{
  "num_hidden_layers": 8,
  "num_attention_heads": 10,
  "num_key_value_heads": 10,
  "head_dim": 64,
  "hidden_act": "tanh_gelu",
  "norm": "layernorm",
  "positions": "learned",
  "attn_scale": 0.125,
  "bias": "all",
  "init_std_qkv": 0.0179,
  "init_std_o": 0.00449,
  "init_std_up": 0.0179,
  "lr_head": 0.00702,
  "schedule": "cos",
  "max_steps": 6872
}
MLP neurons of a small language model. Each row is named by its layer, matrix (down: output weights) and neuron, and shows model dimensions 48-239. Each number is 500 + 25 x the weight over its row's rms, rounded and kept within 0 to 999. Numbers have three digits each.
Before each neuron's rows, "fires before" lists the tokens most often just after its 100 highest values on Wikipedia text that the model never trained on.

fires before: " |", " (", "\n", ":"
L3.down255:491491475495506493502471518472471454527501504493492518494515499465494537472491472488471445478533534459489521515533468517499482521474512512449447512503492479494551505492489498464496531503521451528526469461523482527493505476518496482524495525539526514484534516530478500502497554528511446507478525469511476468509474532474491483500433532511522521515489501492405474569489489559523541474513495517475478518529490518495553489511514486466494472532460465511535500502510505550479551483501497524521518486510483471524500503477496489493485483482519469485475488471533501502469489492495490525

fires before: "="
L3.down244:486493505512514495491508492464477503515538519492492488511483472530499517538495448477479510453480483493462521465483513504502409457525488516466538577478480479511528501520474480495466540504495542490472524466454513502468534514517456507488529509497475485482457493460496487490488555537465498479481483488500520523506480506472533504531497511488499495487475517511665436553505509479531485556500480506486518465511493547502500472541556506441531523511524504501503511508487536538537482530524494491492533504498481497549491495480518475522516492482491511549522494512506500507508480467493522514

fires before: "=", "-"
L3.down899:503485523433497497516519502479520511523504496482496506536494508533487492513527469495486535515436457488485464504453480500502491477523504499530509499469502477544461525519488512512482473505528498474509517536478468510491546493531474501525505516525501521505477466537473561487478512555499476535534499507482492525540523505533512504501492506447501512476537460536483501508518485508496505522488493503459502522478527476513460492554489491502492509477504487501523476490476486505551501505504510525511518497524488468499478507493520539545514500536488537503473560477484494495529500516468493524

fires before: "|", "\n", " %", " Votes", " |"
L3.down2493:484504485488500505537510501469495484528523470464495561470531503505502508541461488472496540507548539526514491501479457505508515517474493475487477487472492468494484465483486486536508485495506514525538543492463488508453510557507463458533482539534496510489499522447451499505487525518501503516534464513494473516538500528497491493511482472524441506479566517514503534498513499512516492489474492477547460512495496497540507487511498499510516541520463509491485536479473526531470500507513466487512530495494490508535501483506496491529493512534538474440514480528486505516473497527552482509

fires before: " |", " 0", " 1", ";", " Ko", "e"
L3.down1894:481521441470507492494518508495556456471528511478507479509527526447516489524506502513482481486507501489532516484513490486444501532482546528534481476523459521537510481525492494510509477455505483481490501502505499501468506512472517523510498496489480506468515475512525523502507477499455544502555513490489513507523472478459492537509550515480502504487484483586422529496491526512498506482499486524493486523469512488483463484541470518467491502515509505514486487496481479525512482531503495531463479527499484499556496482531515522507497509489462521540489537486539476506546449484508531457

fires before: " |", ")", "ne"
L3.down1270:510504506513540538532468523503531463530507518510483523527501492497550483493521500518485461539497516538523426517504480511446469458490527529475510530467540512510517492483504487478498488560450511518531516494556483481479499528535463517509480496537500500468462503486511504498517491513492506485495485496509510491494494484493497496492504532514549533567478492508464530480505522500540491505454526520522542519537456501512477506505486470512523472503499483531506489465472509515481518470500531547486512505462511477480542497469476502457494497476539486506526497517476468488532468482504486486

fires before: ";", "'", "A", " 2"
L3.down1451:526540473455518478523533515513513481494539453478472507480495514508557486486518501550518543503480479515446514480495529509484495525526478490548495526508521522494518510519470537503512536564521525501515518502545505518478478546497471513489502548490477493503521504476443528513556489490480525502536490452530476498479466487483459479490481490484433489503471500517515516521514478496508465522463493479491436490479466497491487497479479507505511529526502493516525516484476475569529493468536489515487525494517484512521494507459465518493489509506485517531517528487510445480497510471504478497

fires before: " |", "\n", " of", " place", "\n\n"
L3.down1232:519498459514480515491518480455496500473499550488495489483506534479546524504539543497508482488488470544505499496521476501507472486503513458452475481452534500530469517559503495520508516451500547534521498538503508505492468446509486495522500471496520512527496495471512467464523481503530511471494511452512491497474481489499500478500475478496503482514502465462447491552491533496516533521504527517531498463489495473515477497461488498481470514468558490528512499474545504489518498456500514466487472484486485448472505476516486525486506515511494457472519481519536455499493511515532527463

fires before: "'", ";", ")", " |", "–"
L3.down2505:509488487461477486479493507526508505504483496484467517523448518522477506503509415502486527509521553483493476489515518469514518497492475518527529533473561483509505498473464482502506530438494510517556528498491470481485482514523476533494469522518561567489522513521481518482513468513510504513490479488554451463494504487518464527468494509471514491457494492473502509474483524495541540523504489538526486492450514500494463493480455573515510548518500500472489515518495458490524482449503486512529491496492515491502533508482447564482526505521462489474510502499479507480507536479487501499

fires before: "|"
L3.down1108:522535505533507506523519511500536487497498481477477494515539504521470462448489504512492478506511511500480511473520492504490489479483516473544485517459465526486562500503497519522470532552483469515485531497519492498456539522524474578526503458505521519514483497391474530476515502492512529477469504500469534504505461486477522513485469464499491514539509504477548490523496486475500531498504504469507500478480520522498526500497525489461554531534470521515546450503503504526454538509505474468501468498508513507458453530503481487476450467481475473452500495479463506485467517514486543428